Weights of a small GPT-style language model, trained from scratch on English Wikipedia: 9116 steps.
MLP neurons of a small language model. Each row is named by its layer, matrix (gate and up: input weights) and neuron, and shows model dimensions 176-239. Each number is 200 + 20 x the weight over its row's rms, rounded and kept within 0 to 999. A neuron's up and down rows have the sign that makes its largest values positive.
A block is one neuron, or neurons of one layer that tend to fire together. After each block is what it responds to, as a language model described it from the Wikipedia text at the highest values.

L4.gate61,188,169,212,198,184,190,223,196,204,249,220,219,199,159,204,202,179,191,180,201,230,219,170,193,227,211,179,171,251,217,206,194,204,186,210,226,231,195,169,206,241,182,153,142,199,220,188,184,188,202,208,205,204,190,226,213,195,218,234,206,176,221,196,173
L4.up61,196,217,211,206,173,240,206,201,225,226,211,190,225,212,196,202,195,201,217,204,194,209,202,188,199,200,196,172,184,184,184,198,183,178,208,227,216,161,214,211,199,176,226,200,197,205,220,223,250,160,196,200,221,227,190,206,183,194,199,210,194,215,237,201
L4.gate115,165,166,192,246,199,234,197,198,188,196,178,209,186,180,188,185,195,231,214,210,212,195,207,221,219,189,192,220,227,195,203,196,171,199,211,230,221,177,205,186,209,175,197,202,188,168,188,211,195,194,202,239,181,171,177,221,236,195,193,224,209,203,241,201
L4.up115,172,219,204,184,208,199,167,190,176,220,188,209,217,169,142,213,183,213,202,196,197,226,180,203,217,202,198,206,159,167,227,193,199,196,174,228,189,186,198,194,222,223,185,193,146,146,190,225,220,193,203,221,229,176,207,203,204,204,215,208,234,228,209,230
L4.gate210,217,206,183,194,178,159,193,196,204,250,211,197,232,193,221,199,214,191,200,152,226,227,184,166,171,211,216,170,204,188,206,226,166,230,169,190,192,214,199,174,225,199,206,216,191,227,197,202,175,208,214,187,207,201,233,214,202,178,169,219,212,213,195,205
L4.up210,190,208,227,208,203,197,190,207,186,211,216,214,200,185,160,176,200,195,200,189,210,226,194,143,211,221,176,172,214,186,193,227,230,217,238,167,187,227,183,233,217,214,157,175,197,188,218,169,202,203,210,185,197,189,222,214,231,193,208,195,220,208,179,194
L4.gate277,221,177,210,189,228,170,172,226,213,209,180,212,203,191,196,210,234,216,208,189,210,209,174,202,189,216,202,181,218,186,216,224,196,204,198,220,233,174,191,212,185,202,186,176,212,194,221,197,201,222,196,225,192,218,210,205,230,191,194,198,179,217,183,183
L4.up277,186,208,192,202,201,164,168,227,184,230,181,196,145,186,190,189,181,198,200,184,204,158,153,225,189,192,193,200,228,212,217,255,187,209,213,191,222,187,171,222,201,213,189,213,218,160,206,195,186,201,171,207,178,185,192,212,202,211,216,212,191,183,195,196
L4.gate323,184,188,225,207,190,207,208,210,198,202,198,191,184,213,219,190,187,214,217,203,229,234,233,170,194,160,225,204,232,208,205,219,208,173,188,217,207,185,165,164,211,196,203,180,189,196,210,181,183,176,201,218,183,180,211,206,229,176,201,180,206,209,203,233
L4.up323,195,215,216,178,213,192,194,176,189,183,207,203,219,201,204,164,195,206,191,229,207,219,225,194,201,204,189,228,184,197,216,188,230,201,168,206,213,199,188,175,186,223,217,192,190,201,205,202,182,182,194,190,168,179,226,222,213,221,210,199,189,194,179,222
L4.gate367,222,200,168,170,223,222,209,203,188,205,192,163,213,167,187,240,211,210,209,188,189,219,214,215,214,195,211,201,239,184,229,227,209,189,202,234,254,207,183,160,228,197,242,200,181,188,219,194,194,195,214,220,223,205,187,176,233,188,210,207,208,220,196,214
L4.up367,228,216,229,220,211,217,178,202,164,225,233,215,222,225,221,178,186,183,196,215,216,198,218,179,203,186,223,186,165,174,208,236,174,206,181,211,215,221,177,230,207,160,205,214,208,188,203,211,201,247,200,209,156,181,140,220,221,204,198,177,192,200,220,202
L4.gate397,197,261,181,191,218,217,197,192,212,223,231,195,189,227,210,190,183,206,194,185,200,237,205,179,203,210,237,186,210,173,226,241,185,190,197,218,197,188,202,185,203,200,237,233,202,215,179,204,218,193,177,226,212,180,219,179,228,189,230,231,210,197,209,212
L4.up397,183,226,199,201,230,212,209,195,206,227,234,228,208,229,234,208,242,201,187,210,203,206,217,175,202,184,200,165,207,191,202,214,202,165,197,229,206,181,241,192,192,195,249,197,204,186,209,223,183,222,174,221,183,178,204,194,225,170,210,182,238,183,206,194
L4.gate412,178,208,189,213,213,177,182,193,197,229,254,202,189,227,183,160,205,210,188,205,195,232,193,207,200,161,187,202,175,153,205,239,212,245,204,179,203,220,222,213,193,179,205,236,168,203,157,202,234,226,193,202,201,186,191,170,192,200,213,201,192,211,222,204
L4.up412,161,223,189,173,219,194,236,208,186,207,202,202,201,226,162,213,201,210,208,164,195,205,202,232,185,195,185,178,184,226,177,178,200,216,191,187,181,201,204,207,155,201,200,190,195,162,231,208,214,162,204,166,205,199,203,193,207,204,214,211,202,238,210,193
L4.gate437,180,155,179,184,198,204,181,182,196,202,194,222,168,220,172,188,168,202,202,225,204,229,221,193,240,174,181,177,200,167,227,216,203,198,193,169,243,155,197,180,204,216,199,247,194,178,198,217,205,214,190,222,204,161,211,200,214,213,202,243,232,215,214,230
L4.up437,206,164,200,185,228,223,183,215,161,217,166,214,228,192,207,216,204,179,195,217,205,202,220,216,193,204,204,234,213,217,173,188,226,214,210,176,215,167,214,175,184,197,208,199,184,189,189,185,202,196,204,228,193,164,185,195,254,226,204,212,209,236,196,203
L4.gate462,230,189,216,210,182,187,172,185,230,215,205,201,190,191,256,179,191,199,208,228,203,204,174,199,216,194,240,210,195,206,232,197,208,211,189,196,228,171,181,197,217,159,169,198,154,226,195,134,187,215,185,209,189,170,166,186,211,203,179,228,182,196,191,217
L4.up462,197,222,225,211,201,200,183,199,212,207,175,195,155,217,205,151,222,208,192,205,196,228,202,217,216,193,206,164,210,199,221,205,225,194,192,220,180,183,192,204,221,207,214,208,187,200,207,198,202,232,193,192,195,212,221,209,221,192,232,214,191,168,221,168
L4.gate470,172,211,186,230,200,218,188,200,176,239,209,233,201,197,209,205,174,196,194,215,219,200,228,192,199,168,216,209,214,172,218,217,187,214,203,198,228,214,164,179,202,209,204,210,191,198,210,199,197,211,209,213,189,192,205,179,204,225,195,197,211,172,214,198
L4.up470,164,206,184,210,202,208,205,209,177,234,227,211,207,168,222,195,176,204,199,215,209,207,204,208,242,197,212,221,197,189,175,218,163,217,222,204,208,197,160,182,195,179,167,234,188,203,181,202,209,205,214,218,176,180,215,193,223,193,217,209,185,193,207,188
L4.gate474,210,204,227,213,188,177,188,202,185,199,190,171,186,185,182,189,164,206,191,191,200,216,193,225,180,208,183,174,232,205,198,223,216,231,197,190,145,192,201,210,186,172,201,171,203,180,185,184,196,227,213,238,200,187,189,161,197,209,186,207,156,217,213,239
L4.up474,177,211,215,211,215,185,225,203,219,236,191,228,226,204,229,177,204,207,184,224,204,228,158,205,215,188,188,197,249,199,187,163,197,209,172,221,234,225,194,201,196,174,197,194,215,183,211,210,200,199,217,228,203,188,202,175,258,184,204,229,185,219,191,217
L4.gate514,188,174,173,208,164,189,211,200,206,173,198,189,207,192,235,214,220,192,219,179,212,177,166,224,146,200,198,238,226,213,201,214,156,216,199,186,213,196,193,145,168,190,216,211,205,274,224,214,196,206,204,220,197,190,203,179,201,234,210,206,194,203,198,186
L4.up514,159,171,177,210,180,155,178,217,190,194,208,179,204,188,195,192,202,205,198,227,223,232,226,185,237,197,201,202,187,160,194,164,193,212,205,185,203,213,224,148,231,224,200,246,172,182,180,224,181,188,186,184,184,202,198,215,186,189,215,206,225,200,172,231
L4.gate598,171,222,195,175,190,156,181,168,193,176,194,197,188,201,180,184,177,188,199,207,210,216,194,215,152,198,173,181,222,205,201,241,204,196,187,206,169,178,198,208,208,178,187,215,234,208,158,165,198,223,201,200,228,177,184,207,225,208,189,176,162,199,201,218
L4.up598,203,223,164,209,200,201,218,213,198,201,242,206,208,204,165,204,201,200,192,199,192,246,198,171,242,159,183,194,195,213,200,190,199,193,201,201,230,200,192,189,180,191,217,182,155,214,201,206,242,187,231,219,219,215,254,211,212,195,183,191,204,185,213,195
L4.gate636,200,178,200,205,189,196,211,215,174,198,193,195,217,212,197,199,181,197,193,208,197,236,169,229,230,190,223,220,212,197,192,213,183,190,210,229,187,226,194,185,220,216,219,248,178,200,186,209,208,234,189,216,202,178,173,178,186,223,226,230,212,207,199,187
L4.up636,206,214,181,198,198,223,191,233,184,221,204,201,211,204,202,177,234,191,198,224,203,208,152,211,215,181,198,182,181,192,179,211,222,222,259,206,180,207,222,191,246,202,169,198,193,198,220,176,185,169,203,193,190,209,161,209,219,228,186,197,181,237,207,170
L4.gate679,182,198,197,241,207,226,187,182,215,237,185,193,217,193,216,185,190,192,166,170,204,252,186,187,184,182,186,189,181,171,203,223,207,221,194,230,217,184,200,186,210,203,192,180,225,191,207,230,196,193,206,192,189,190,223,206,206,226,219,202,201,189,177,230
L4.up679,186,173,184,219,208,196,151,182,186,196,222,170,202,173,219,185,195,186,220,180,190,216,258,195,165,192,226,193,244,221,174,202,202,193,215,233,210,204,172,188,193,212,185,184,173,213,197,224,210,213,205,192,222,196,218,212,175,189,220,208,212,202,183,166
Later pieces of split verbs and the verb in "to make/to get", usually before an object, as in ens-ure, repl-ace, had to make.

L2.gate180,172,197,195,208,161,223,210,202,180,207,182,162,197,217,229,187,191,204,187,220,178,239,182,178,208,207,214,168,220,231,220,183,204,260,170,184,230,219,166,214,190,216,180,191,211,227,177,216,191,182,250,169,188,214,214,175,228,175,205,202,232,179,236,210
L2.up180,190,232,192,204,209,202,188,211,197,249,219,182,198,187,190,158,206,209,200,186,183,198,210,216,191,195,221,190,179,195,229,230,201,179,247,195,216,198,182,246,201,180,195,185,198,185,198,190,167,176,183,185,213,209,212,215,217,218,188,197,200,211,182,201
L2.gate385,212,187,208,192,230,208,200,193,198,172,180,207,203,217,158,185,187,205,209,193,206,187,201,172,221,198,210,188,195,211,214,214,211,213,168,209,201,172,176,175,178,163,227,215,177,195,171,186,215,175,189,238,207,182,230,189,231,215,199,215,217,171,224,175
L2.up385,185,172,195,206,257,214,163,178,208,218,180,212,169,216,205,186,197,199,198,224,201,202,185,166,195,189,236,202,222,175,203,186,164,209,204,226,250,192,188,173,212,171,182,173,204,201,194,164,241,206,244,172,178,189,201,241,201,206,210,171,151,193,186,212
L2.gate408,177,200,202,200,178,226,185,220,254,185,194,189,200,214,189,229,184,206,205,178,189,242,237,204,215,188,214,173,204,178,202,206,197,218,190,215,212,236,176,200,222,216,195,176,218,212,173,204,193,206,190,219,219,186,201,191,220,238,229,220,161,193,206,246
L2.up408,175,176,201,213,251,211,211,206,218,214,189,224,204,200,193,204,230,226,198,198,212,232,187,180,209,207,199,215,211,198,200,198,207,181,208,178,185,215,185,210,192,238,195,188,207,210,204,226,209,205,189,218,230,211,219,190,183,236,207,148,200,173,214,196
L2.gate421,182,201,177,224,215,220,168,204,212,191,209,175,208,180,193,235,199,198,216,198,236,203,210,196,198,212,203,193,246,185,200,241,185,189,167,189,214,211,177,226,186,172,190,187,209,193,218,203,218,162,176,208,191,183,204,195,225,225,220,202,214,194,215,208
L2.up421,188,201,203,189,211,164,220,210,198,237,194,174,220,179,195,231,188,183,218,205,236,249,199,202,206,200,200,209,222,207,203,229,210,179,174,188,257,190,178,219,199,198,201,211,200,146,205,181,195,195,224,210,220,193,249,175,226,171,207,174,172,221,183,195
Final word pieces that complete a verb split across tokens, mostly participles and present forms before an object or by-phrase, e.g. accompan-ied, all-ows, dis-able, inhib-iting.

L4.gate16,168,158,211,201,203,206,216,213,174,184,203,200,206,197,181,200,199,199,201,188,193,169,211,166,225,219,196,210,186,182,208,215,214,193,202,155,221,216,201,200,170,225,208,200,186,183,205,192,195,183,203,207,169,195,248,178,191,206,194,197,196,181,236,217
L4.up16,191,170,209,197,212,182,200,194,196,216,201,201,170,214,200,225,208,173,182,178,206,191,190,190,198,220,214,170,215,219,172,197,210,227,199,186,214,213,221,214,199,195,218,228,209,210,192,205,204,237,220,198,195,198,211,207,207,187,201,186,172,213,206,194
L4.gate219,216,173,219,207,231,205,205,183,214,189,196,207,209,209,196,195,195,206,192,195,174,212,182,182,210,221,229,202,210,170,169,202,179,177,227,178,258,216,214,217,177,231,232,253,206,207,172,191,156,231,169,180,183,166,181,198,177,202,212,170,207,153,212,183
L4.up219,171,231,173,192,183,181,229,188,190,204,202,203,248,242,174,191,193,201,186,180,232,219,176,164,202,220,210,218,214,170,168,158,192,208,197,196,228,218,192,214,188,209,184,183,168,196,219,235,200,193,193,239,153,235,228,187,212,201,198,208,195,199,229,181
L4.gate239,220,199,202,168,203,152,207,198,224,214,194,198,194,187,208,182,213,216,204,206,225,210,185,182,152,236,199,199,191,178,168,203,186,214,224,198,211,198,188,228,186,227,225,182,208,167,172,185,171,176,207,196,179,211,230,194,176,206,176,210,197,204,204,205
L4.up239,231,172,212,186,216,182,189,185,185,185,201,218,186,199,190,225,182,196,207,179,211,148,181,203,192,184,179,202,217,235,217,215,154,243,199,173,210,174,181,199,209,209,224,196,222,170,176,207,223,227,215,203,192,203,221,185,196,188,215,196,186,220,203,202
L4.gate251,166,205,198,186,193,187,205,178,209,200,189,183,205,188,195,188,200,198,202,222,196,201,224,215,208,197,211,184,209,223,204,193,161,215,179,221,219,191,221,204,217,214,220,186,170,209,173,208,178,202,172,187,167,189,215,200,176,232,207,178,178,205,180,190
L4.up251,164,173,195,187,213,192,233,211,166,160,163,192,166,221,213,190,190,199,184,203,214,199,239,210,222,218,178,174,232,209,206,207,220,183,212,188,171,233,195,213,215,214,227,164,207,219,202,199,210,234,227,181,190,199,226,212,181,212,183,196,239,183,155,151
L4.gate271,201,211,229,231,180,217,200,192,199,193,241,173,216,165,203,181,198,212,196,223,219,221,199,189,217,183,194,177,169,167,203,217,203,197,229,214,251,185,203,206,210,162,210,205,199,201,199,228,159,206,247,207,154,206,210,202,213,212,197,236,170,177,196,231
L4.up271,199,215,193,192,180,221,210,220,183,231,234,202,217,165,214,197,193,192,197,235,169,169,205,190,198,182,234,201,183,180,189,215,154,202,207,194,191,184,205,154,200,179,181,210,184,200,212,221,183,165,197,202,208,182,218,173,237,194,245,199,213,208,225,210
L4.gate281,190,216,183,194,205,236,180,158,224,196,194,200,222,210,199,192,180,209,208,175,186,186,175,199,186,217,247,210,224,181,218,212,189,219,203,180,220,172,159,212,197,213,229,198,208,202,190,197,198,220,230,235,207,186,193,176,184,208,233,213,227,186,217,203
L4.up281,179,185,193,185,213,221,198,175,226,171,169,211,238,219,189,232,231,196,197,224,213,194,174,231,209,186,224,195,214,212,168,206,206,185,179,198,243,173,195,221,187,215,189,190,227,165,190,229,254,218,218,232,229,200,186,229,213,206,182,189,217,178,178,205
L4.gate310,219,207,193,187,217,191,208,195,163,216,226,161,196,169,195,206,172,212,161,169,176,227,223,179,194,197,215,193,230,186,226,199,190,211,216,208,176,223,211,210,153,227,232,177,215,234,195,263,197,200,209,205,173,225,205,188,191,208,200,197,183,187,178,191
L4.up310,217,177,242,209,213,210,220,173,186,217,208,191,178,203,225,185,211,211,206,182,194,217,202,218,190,221,209,197,200,179,206,197,209,165,202,197,205,188,225,207,172,213,203,212,193,168,197,203,181,218,201,194,230,223,191,210,207,196,248,224,229,215,202,230
L4.gate376,191,189,194,201,234,157,201,186,213,184,194,173,203,199,228,211,195,203,212,189,196,166,221,173,209,225,176,244,234,221,182,204,198,214,228,204,231,214,190,240,148,238,196,207,205,193,174,232,218,192,209,220,200,219,203,196,183,213,230,183,201,204,207,226
L4.up376,197,214,181,198,232,192,203,195,165,225,191,203,215,183,192,182,210,214,197,215,204,237,195,162,236,216,200,229,187,184,196,209,185,192,243,181,189,209,213,200,205,202,224,204,193,225,184,210,176,198,195,217,191,195,197,200,189,232,234,210,196,220,209,195
L4.gate449,198,209,196,194,211,196,192,203,223,260,243,231,205,192,162,174,198,210,215,179,194,197,227,214,200,207,200,211,163,189,206,223,209,230,202,196,210,191,176,217,207,214,195,203,211,172,214,205,201,229,222,226,207,190,220,188,234,224,206,237,214,219,235,223
L4.up449,156,209,193,174,198,192,245,173,187,202,186,145,179,162,212,196,201,204,203,220,175,140,235,187,213,196,197,201,169,195,187,212,235,211,210,154,227,182,188,256,239,184,218,195,206,200,209,203,198,198,213,188,196,187,205,210,207,195,220,215,213,240,168,197
L4.gate464,199,198,210,241,214,198,215,176,189,215,220,204,184,168,192,230,180,211,189,194,187,170,222,185,206,179,194,192,189,187,238,203,222,225,217,198,201,195,202,153,168,215,193,193,203,241,237,204,216,185,215,193,211,186,224,234,151,228,206,203,192,189,207,200
L4.up464,179,192,206,172,216,224,234,176,226,214,199,183,190,222,186,228,211,193,207,197,201,190,237,187,202,163,283,228,177,168,198,216,188,211,212,207,198,195,187,204,207,177,218,187,161,165,189,199,228,211,213,169,172,221,161,217,202,183,178,168,206,227,215,204
L4.gate507,193,196,207,193,220,170,187,217,242,221,220,180,200,215,226,210,162,215,187,173,179,211,207,212,195,209,222,203,242,207,220,226,178,182,243,204,242,194,212,190,191,170,199,193,186,194,210,199,183,208,218,209,201,201,230,216,173,198,220,200,197,207,190,235
L4.up507,161,200,200,200,226,214,228,201,190,226,216,221,194,203,193,183,197,207,206,240,188,160,233,179,215,186,201,220,207,223,196,187,187,202,187,184,193,198,212,204,185,214,247,205,181,180,221,211,203,212,185,213,208,196,195,202,183,212,185,178,177,176,243,209
L4.gate524,224,204,199,232,227,195,178,159,152,177,188,202,219,222,197,193,164,197,207,173,183,161,202,219,197,191,219,212,206,199,205,212,192,198,199,176,194,196,213,217,155,205,234,207,212,172,193,142,208,184,182,215,207,165,258,187,213,217,213,198,216,210,208,182
L4.up524,211,234,215,163,218,186,207,170,179,206,236,216,232,205,201,149,187,206,200,169,175,190,172,183,223,204,160,231,194,184,195,241,210,235,213,233,205,202,198,225,171,220,203,191,202,198,211,166,177,216,207,193,169,195,196,228,223,222,214,193,216,207,227,197
L4.gate529,196,229,181,203,181,194,217,186,201,161,195,213,175,231,173,208,184,176,182,193,207,162,205,201,178,163,224,221,186,202,237,214,228,180,180,207,188,177,196,210,188,173,225,205,221,201,183,205,223,191,241,204,205,174,217,198,194,197,225,195,236,219,208,180
L4.up529,200,233,221,211,188,217,216,198,245,183,216,232,201,195,213,191,193,205,198,177,198,176,208,232,203,217,191,215,223,180,177,193,182,186,189,216,215,180,206,198,204,203,205,190,219,147,192,190,211,212,191,184,190,205,193,185,218,181,209,214,198,186,220,191
L4.gate568,202,156,213,188,237,227,210,179,177,193,222,212,218,197,165,213,189,192,198,219,179,201,217,215,188,209,198,217,189,197,159,216,211,213,211,184,227,223,207,203,166,204,193,188,185,205,231,214,190,206,171,238,166,183,193,196,184,165,197,194,164,193,194,208
L4.up568,234,205,233,201,222,209,196,182,159,207,225,182,189,224,226,215,188,215,193,191,230,193,218,190,208,183,236,205,164,202,192,227,208,206,213,194,215,197,199,226,178,207,197,194,209,199,229,209,202,160,185,181,194,175,167,180,201,204,199,174,172,193,200,199
L4.gate654,201,199,220,185,239,186,194,209,199,205,205,186,196,209,208,190,168,191,197,199,219,193,205,197,217,212,240,222,180,188,222,233,143,177,220,192,204,201,192,212,202,212,179,215,223,205,151,217,210,220,236,182,154,165,199,190,198,205,225,180,202,190,204,202
L4.up654,207,163,194,203,196,175,205,197,221,212,205,215,200,182,209,214,219,195,188,204,197,219,196,205,188,236,191,180,228,242,171,219,190,198,208,192,234,176,262,188,215,205,192,195,202,206,194,207,189,203,191,201,197,214,177,212,180,190,219,182,201,183,195,183
L4.gate662,214,178,187,164,198,192,175,260,167,180,192,189,208,204,165,201,188,202,207,208,201,197,185,186,225,186,201,216,201,167,214,197,202,211,197,169,226,211,196,214,204,211,163,205,186,227,196,177,216,188,196,200,170,212,217,189,212,171,182,195,182,229,214,216
L4.up662,181,182,186,218,204,165,210,194,199,212,188,204,198,182,221,180,211,183,196,195,169,185,220,223,186,201,189,207,144,170,245,195,217,215,200,218,200,210,215,184,196,154,202,178,162,179,204,185,177,201,195,240,195,175,201,236,181,208,235,166,215,231,196,199
Short middle pieces of words split into several tokens, often right after an initial F or f, e.g. Vanc-ou-ver, portf-ol-io, f-ulf-ill.

L8.gate9,198,208,217,195,202,218,179,224,219,212,220,229,224,216,191,219,184,182,179,224,168,202,190,205,173,204,231,198,224,197,205,201,199,184,169,179,197,189,208,206,200,216,192,213,205,186,207,173,223,220,246,190,202,196,209,204,231,245,186,222,163,165,180,190
L8.up9,199,186,177,214,181,219,181,188,154,189,196,217,235,201,190,199,185,197,206,230,180,241,229,220,170,230,213,207,195,194,218,186,225,208,213,186,204,197,180,201,210,209,229,212,184,192,202,209,198,184,224,203,230,180,192,189,201,194,222,245,186,195,208,222
Final pieces that complete a split verb, often after "to" or a subject, as in accompl-ish, interp-ret, bu-y; also whole verbs like wrote, and some table-cell numbers.

L2.gate8,205,214,181,198,181,179,188,220,204,222,237,193,233,154,202,207,200,205,156,249,182,202,163,215,170,215,233,205,231,208,220,183,212,216,243,196,190,177,175,181,215,191,177,210,212,229,175,174,201,203,215,226,208,214,229,217,167,180,213,236,207,215,218,187
L2.up8,182,194,176,213,210,204,186,215,221,210,222,215,222,220,184,219,187,193,215,183,188,208,190,190,236,189,225,221,156,213,182,210,223,224,183,266,222,177,155,141,207,196,184,198,245,215,234,212,193,198,232,227,205,225,231,206,223,209,216,210,175,199,212,205
L2.gate391,215,175,204,176,240,234,214,198,194,233,218,216,209,221,187,220,200,197,188,199,174,198,196,194,200,183,214,202,180,242,206,205,210,211,188,187,213,203,186,197,224,209,238,198,212,220,160,228,208,234,209,193,210,201,226,182,212,237,212,181,194,178,214,166
L2.up391,203,220,212,183,209,229,150,186,173,221,217,245,199,171,188,240,187,196,198,207,161,214,202,200,213,200,203,197,193,184,180,222,195,203,148,189,209,206,205,228,206,189,225,220,185,206,194,212,178,221,243,180,213,179,204,169,228,204,199,176,228,208,214,176
L2.gate518,180,229,164,174,217,227,225,200,200,234,196,194,188,182,215,188,165,187,187,198,184,176,225,193,208,207,173,193,198,175,211,199,236,228,187,215,234,227,173,221,215,221,148,170,192,196,216,204,205,189,205,179,186,198,245,191,206,199,218,185,190,211,209,213
L2.up518,212,183,182,174,179,218,222,169,215,195,221,203,199,212,218,208,219,200,189,219,175,157,196,232,175,206,259,196,210,203,227,236,188,228,246,226,202,185,205,199,195,201,226,226,226,210,200,188,217,226,189,198,195,186,209,213,209,194,216,195,202,187,203,191
L2.gate590,173,188,176,222,181,215,181,176,218,245,263,194,203,217,210,189,206,206,212,206,181,184,206,167,179,185,208,227,191,210,211,221,215,191,201,205,207,222,195,189,216,213,189,188,197,206,206,216,178,221,210,196,190,190,181,198,169,168,212,203,205,213,200,172
L2.up590,191,214,195,229,214,187,191,194,201,228,200,188,192,197,207,199,206,210,185,204,171,212,190,193,220,218,192,217,179,194,213,218,219,200,147,227,209,212,171,223,195,241,209,174,198,141,212,204,175,223,210,212,189,222,231,184,185,155,180,154,208,181,217,160
Middle pieces of words split just after a leading F or f, such as F|re|eman, f|u|elling and F|le|urs, plus Fre in Freedom and Freight.